config = dict(
    n_layer=11,
    d_model=320,
    activation='tanh_gelu',
    positions='learned',
    qk_norm=True,
    init_std_up=0.0272,
    beta2=0.98,
    grad_clip=1.0,
    schedule='cos',
    seq_len=512,
    dataset='wikipedia_en',
)
MLP neurons of a small language model. Each row is named by its layer, matrix (up: input weights; down: output weights) and neuron, and shows model dimensions 48-143. Each number is 200 + 40 x the weight over its row's rms, rounded and kept within 0 to 999.
Before each neuron's rows, "fires on" lists the tokens most often at its 100 highest values on Wikipedia text that the model never trained on.

fires on: ".", "hi", "lo"
L2.up562,168,143,259,216,201,234,257,220,175,218,207,203,164,173,154,191,122,187,171,220,233,145,164,129,231,190,182,254,237,285,188,209,197,182,195,213,220,208,75,188,145,180,231,202,276,290,201,94,212,211,261,187,240,232,268,141,206,171,248,159,182,166,197,200,186,220,202,255,214,248,170,229,189,235,252,215,265,170,170,166,250,96,168,254,265,243,127,243,214,144,118,166,134,170,260,283
L2.down562,208,162,242,279,219,130,148,149,203,305,213,146,223,171,218,255,185,195,143,234,191,66,180,184,183,187,214,180,161,179,124,202,214,215,193,157,214,224,163,167,183,245,208,128,186,135,165,279,207,172,175,228,197,188,221,224,213,174,247,156,157,239,164,167,201,147,165,179,167,204,160,257,243,154,134,112,241,294,164,247,195,207,269,192,255,183,196,273,115,262,309,147,176,232,213,138

fires on: " has", " had", " member", " group"
L2.up448,200,181,114,261,193,209,206,254,188,199,161,189,204,139,158,172,168,212,142,251,233,264,209,150,166,146,136,211,184,166,244,200,228,206,84,195,173,214,223,213,203,242,207,235,198,177,147,241,201,247,307,199,203,178,132,280,192,196,222,184,162,261,190,176,203,180,200,207,239,194,220,147,174,188,212,186,175,230,146,228,217,187,246,207,205,123,200,189,184,258,164,216,173,218,211,164
L2.down448,257,229,189,160,205,162,173,203,221,191,239,220,211,236,198,221,221,183,274,195,174,190,153,168,185,220,248,189,152,321,197,186,166,153,250,210,171,194,212,105,243,235,212,232,182,139,208,202,192,203,105,242,246,153,200,167,228,263,194,223,201,198,196,200,138,203,168,149,204,237,203,290,263,167,230,235,243,170,196,185,163,189,228,159,142,194,182,243,170,188,198,236,160,225,165,262

fires on: "to", " |", "-"
L2.up989,272,239,226,140,192,155,155,161,212,160,140,207,186,149,167,186,258,201,160,222,219,193,273,229,198,160,184,253,188,232,134,271,223,211,183,97,246,225,197,158,213,167,192,209,181,270,277,114,213,188,226,177,237,175,214,199,219,206,206,183,281,208,221,146,167,194,194,226,200,218,170,158,155,187,202,193,135,230,226,212,232,174,204,243,172,255,157,263,261,195,169,192,177,231,237,220
L2.down989,214,186,134,172,201,174,224,186,237,137,162,225,195,193,186,169,186,187,205,223,136,174,183,242,189,258,232,226,193,218,135,196,189,194,140,207,175,237,165,214,238,153,238,161,107,210,252,237,163,245,148,191,236,197,194,221,166,154,287,313,171,179,214,232,158,161,141,241,182,221,191,186,202,187,220,250,154,193,159,190,186,221,210,245,191,251,208,202,200,197,243,237,218,265,202,178

fires on: " of", "ó", "í", "je", "á"
L2.up147,233,115,151,195,127,177,187,185,208,179,162,136,243,174,183,239,180,190,182,185,235,213,242,216,141,142,161,179,139,243,156,220,178,283,185,193,126,213,171,202,191,274,236,245,188,240,169,156,197,209,195,226,258,174,224,177,196,186,184,120,153,152,170,198,170,214,285,176,140,174,212,240,230,146,214,197,158,203,213,211,297,165,178,188,186,160,226,181,197,230,239,203,204,283,221,179
L2.down147,203,267,202,143,192,90,186,298,157,187,183,160,181,152,215,112,189,194,216,166,155,199,198,201,223,257,206,182,193,194,180,125,181,255,205,236,199,113,264,205,203,178,322,255,246,86,225,160,199,202,181,211,273,235,202,217,216,247,213,181,266,186,167,202,194,211,163,285,230,264,150,161,208,173,214,260,187,158,153,266,201,236,218,96,187,131,206,214,258,232,217,192,168,248,194,199

fires on: " of", " (", "/"
L7.up573,269,194,193,190,142,229,135,233,219,147,233,266,159,192,185,265,168,175,188,204,221,176,154,181,80,224,186,70,207,186,175,188,197,249,231,259,168,218,250,165,268,289,223,171,270,202,217,179,259,201,224,226,220,256,191,190,175,232,206,87,131,195,180,141,227,153,271,203,186,171,186,268,220,170,242,211,186,148,215,224,235,140,227,208,213,177,200,173,206,169,134,199,231,225,164,194
L7.down573,295,199,232,148,220,182,264,244,194,207,216,242,172,184,247,134,258,241,240,190,235,230,257,193,189,232,203,238,313,241,235,169,251,139,197,133,231,123,208,179,202,124,156,178,188,186,245,210,270,208,172,181,145,203,221,206,262,285,151,212,296,118,174,237,183,263,91,223,204,219,185,121,200,192,171,237,214,224,204,206,198,223,219,113,190,182,201,251,210,195,174,193,198,164,257,246

fires on: "ti", "hi", "ae", "ini", "ani", " ru"
L2.up531,181,232,147,189,215,217,226,216,199,234,189,231,141,171,152,163,202,233,187,133,255,173,220,131,208,170,213,257,255,219,157,218,223,179,281,222,247,218,144,162,245,179,114,208,206,223,207,235,209,214,213,106,187,186,179,190,200,247,148,162,203,159,124,138,204,236,207,263,294,187,229,199,202,204,271,203,213,206,150,240,210,177,131,327,191,178,165,287,257,189,183,116,201,165,195,233
L2.down531,205,196,261,141,190,179,193,221,285,161,260,164,256,212,186,240,120,179,146,223,188,170,247,226,128,224,116,195,214,196,168,128,210,243,148,203,245,313,228,246,238,122,233,132,248,214,181,191,171,223,263,250,214,212,141,242,203,246,234,197,191,187,177,158,209,223,144,207,160,196,174,249,197,217,152,264,217,337,248,164,217,185,200,209,227,151,160,180,214,190,179,149,190,208,173,211

fires on: ".", "se", "n", "si"
L3.up559,244,238,208,206,213,217,186,175,216,230,180,195,211,219,200,201,157,209,258,286,229,176,204,259,166,110,182,212,225,196,167,213,203,203,235,117,181,133,103,172,169,155,258,248,231,231,221,133,243,196,364,268,202,213,281,152,253,194,165,176,177,155,197,191,179,131,180,275,218,183,201,199,275,220,166,206,207,206,261,224,267,189,255,224,203,186,224,214,328,199,187,207,185,180,202,237
L3.down559,175,151,188,187,198,146,163,237,228,129,227,153,136,243,157,266,203,200,128,166,232,232,215,218,222,256,144,198,212,172,160,222,197,220,147,219,217,228,260,168,195,221,214,77,197,174,209,224,129,176,111,216,109,133,173,245,130,222,223,238,257,174,181,205,263,254,133,138,209,200,237,190,246,203,243,100,193,226,157,285,114,198,198,187,183,168,186,164,136,252,184,184,242,283,163,226

fires on: "-", "–", "n", " de"
L7.up265,241,209,207,219,202,227,196,139,150,169,136,190,240,216,174,231,259,234,266,193,321,214,187,194,192,184,144,151,182,159,157,167,167,229,180,143,208,185,160,182,175,229,218,271,163,189,208,170,228,127,257,210,261,219,302,76,209,233,171,157,192,196,167,224,197,142,174,220,108,221,183,247,125,151,204,187,169,220,224,226,237,193,157,225,180,195,166,181,235,197,262,165,189,229,225,195
L7.down265,208,212,246,195,151,165,200,235,217,229,136,197,255,200,184,227,198,157,188,164,153,174,174,183,270,297,205,238,178,227,222,174,186,131,231,211,220,173,135,203,240,214,188,177,225,137,193,255,221,227,238,203,244,149,124,246,259,159,192,179,180,219,193,178,168,164,203,119,162,264,188,146,256,203,232,218,234,240,215,161,206,197,187,234,171,117,207,247,271,190,62,179,147,232,243,237

fires on: "."
L4.up776,191,250,196,177,179,230,173,303,186,207,140,160,209,185,187,217,235,217,105,171,195,202,251,99,224,178,195,194,262,269,254,194,165,146,115,196,184,201,173,159,183,197,215,199,188,226,165,145,221,162,201,245,162,264,225,167,206,166,161,155,172,142,236,162,198,241,214,274,212,243,135,226,222,196,268,273,240,204,173,229,281,166,189,196,217,204,181,237,211,220,164,206,199,179,162,151
L4.down776,263,189,201,265,168,212,147,177,232,198,156,118,163,193,264,215,165,189,164,230,240,243,120,169,298,261,220,234,191,231,233,144,160,191,158,219,211,192,209,221,134,195,153,122,246,137,206,116,170,155,191,222,189,232,163,264,182,214,213,214,252,223,180,218,229,181,181,155,212,194,158,188,271,166,187,245,210,152,173,264,164,143,204,190,232,213,174,224,164,195,197,229,237,221,130,254

fires on: " with", " was", " had", "="
L3.up969,186,245,167,169,218,135,192,217,161,253,233,202,188,190,143,203,280,181,154,210,201,227,215,151,245,212,166,189,240,209,216,158,223,266,167,166,187,196,245,120,208,149,180,247,140,259,238,181,205,176,179,247,222,143,235,190,211,279,173,158,153,198,182,163,242,174,234,164,205,136,208,189,239,198,258,198,221,250,243,148,267,200,242,147,219,112,162,161,223,216,214,274,174,220,203,214
L3.down969,190,156,190,167,175,203,219,198,194,199,234,164,212,190,185,253,161,188,170,158,118,256,228,222,190,199,223,199,197,197,154,172,210,218,284,215,145,202,208,121,200,150,174,132,259,103,262,153,241,188,124,262,283,103,263,146,236,206,151,256,180,206,172,190,240,165,236,112,213,228,175,217,201,194,172,198,235,206,254,179,172,212,203,153,196,206,119,239,136,218,173,248,191,198,149,212

fires on: "-", " de", " of", "to", " and"
L7.up424,222,155,200,186,248,188,111,124,166,194,198,155,238,205,144,228,244,217,186,161,291,175,239,205,156,300,170,256,127,207,230,226,149,200,171,210,249,223,178,110,143,223,236,260,135,239,237,58,209,186,290,213,218,227,189,155,264,191,162,208,204,148,182,170,200,160,156,293,246,205,191,213,258,173,140,151,265,228,171,214,208,199,184,220,225,146,193,161,177,239,141,99,209,212,188,198
L7.down424,197,145,106,211,89,229,190,179,211,266,197,195,155,185,165,247,241,127,195,241,205,208,213,171,245,164,263,164,262,209,185,223,245,259,194,226,199,188,135,168,231,236,217,205,201,160,184,190,200,223,239,163,156,194,210,200,187,180,216,181,180,305,219,180,223,191,217,176,165,210,177,182,225,184,255,223,222,270,205,234,239,156,233,207,161,213,208,264,193,167,168,178,213,249,194,151

fires on: "s", " South", " –", "19", " |", " the"
L4.up294,192,168,250,215,216,317,282,204,163,173,170,204,186,138,200,195,199,215,245,287,262,228,223,203,174,148,172,285,186,217,198,163,217,186,227,215,230,160,134,101,173,230,226,201,223,254,133,235,197,263,281,164,189,218,208,131,222,213,130,152,162,61,149,170,181,223,217,193,278,215,206,238,180,208,124,209,287,178,190,171,234,218,249,184,222,108,224,209,186,214,194,206,207,246,223,215
L4.down294,198,199,153,184,157,160,171,188,288,215,164,127,195,187,205,187,279,227,189,152,210,158,142,200,202,201,138,137,254,146,178,229,207,228,224,196,196,178,226,254,216,181,215,273,135,182,240,162,186,146,142,237,208,228,252,239,188,235,204,233,234,276,206,228,182,170,258,103,216,180,212,215,225,153,225,167,218,255,124,153,176,204,178,168,244,211,190,133,238,220,235,250,164,170,181,206

fires on: " |", "'", "s"
L4.up783,211,230,279,189,192,290,174,196,221,164,242,221,237,162,238,220,231,190,218,187,235,190,250,178,183,195,186,210,187,205,216,170,264,299,193,268,197,154,202,170,175,198,159,281,203,185,192,143,160,185,259,209,229,281,281,177,206,121,231,180,246,154,230,200,180,212,190,176,185,208,148,245,226,206,223,275,250,232,112,228,248,137,156,167,195,149,139,193,175,167,235,229,190,215,230,211
L4.down783,188,277,211,178,178,258,195,236,231,184,211,274,208,178,174,218,286,175,231,150,165,168,229,155,227,160,259,197,191,187,217,217,243,269,168,192,153,231,204,187,216,260,294,230,152,213,190,186,213,175,203,169,227,168,164,190,214,203,219,193,170,196,131,171,180,157,172,234,160,174,272,140,235,226,166,201,252,159,190,157,132,263,253,192,232,126,291,196,183,123,234,249,175,215,226,178

fires on: " |", " –", "|"
L4.up527,216,302,190,163,215,277,233,207,182,166,165,205,205,168,199,191,228,252,221,211,189,153,261,204,210,120,170,187,212,243,147,249,265,266,183,226,161,210,243,135,181,167,238,207,205,229,211,187,253,207,232,137,151,197,194,146,226,207,187,179,289,157,203,141,173,236,189,236,225,225,164,166,192,154,126,206,250,226,211,224,274,191,179,169,151,235,175,187,184,189,244,209,222,211,199,220
L4.down527,192,267,194,165,198,225,262,239,234,198,154,199,186,201,192,121,217,255,238,210,154,213,168,212,217,148,144,158,208,208,238,179,203,202,138,218,198,259,214,234,215,151,232,193,112,181,217,180,202,187,158,203,201,178,253,220,223,200,194,229,214,190,196,187,211,181,231,263,204,208,185,194,163,219,183,176,264,189,197,272,199,165,239,184,236,166,222,143,177,193,143,251,198,227,179,95

fires on: ".", "n", "st", "iter", "%"
L2.up468,143,187,216,181,155,195,214,179,154,198,86,122,217,166,225,182,252,225,226,280,228,158,245,166,209,193,158,239,240,203,230,158,203,232,214,232,240,129,200,162,118,247,201,215,170,234,164,204,184,190,266,170,323,252,258,170,208,172,206,173,164,175,197,155,163,198,148,194,207,195,230,153,227,208,237,310,213,293,190,214,270,168,139,269,207,187,207,217,259,131,186,147,177,182,270,235
L2.down468,151,220,292,167,168,147,188,179,180,144,213,179,235,123,180,184,186,222,177,134,173,151,208,281,148,141,253,232,167,180,152,280,189,231,206,158,192,189,250,213,267,161,214,212,180,92,214,210,194,216,237,179,226,158,235,170,193,181,163,210,207,219,180,233,157,191,292,212,172,82,180,223,135,173,161,146,215,247,240,268,136,305,112,211,242,147,207,234,242,172,213,203,196,156,145,201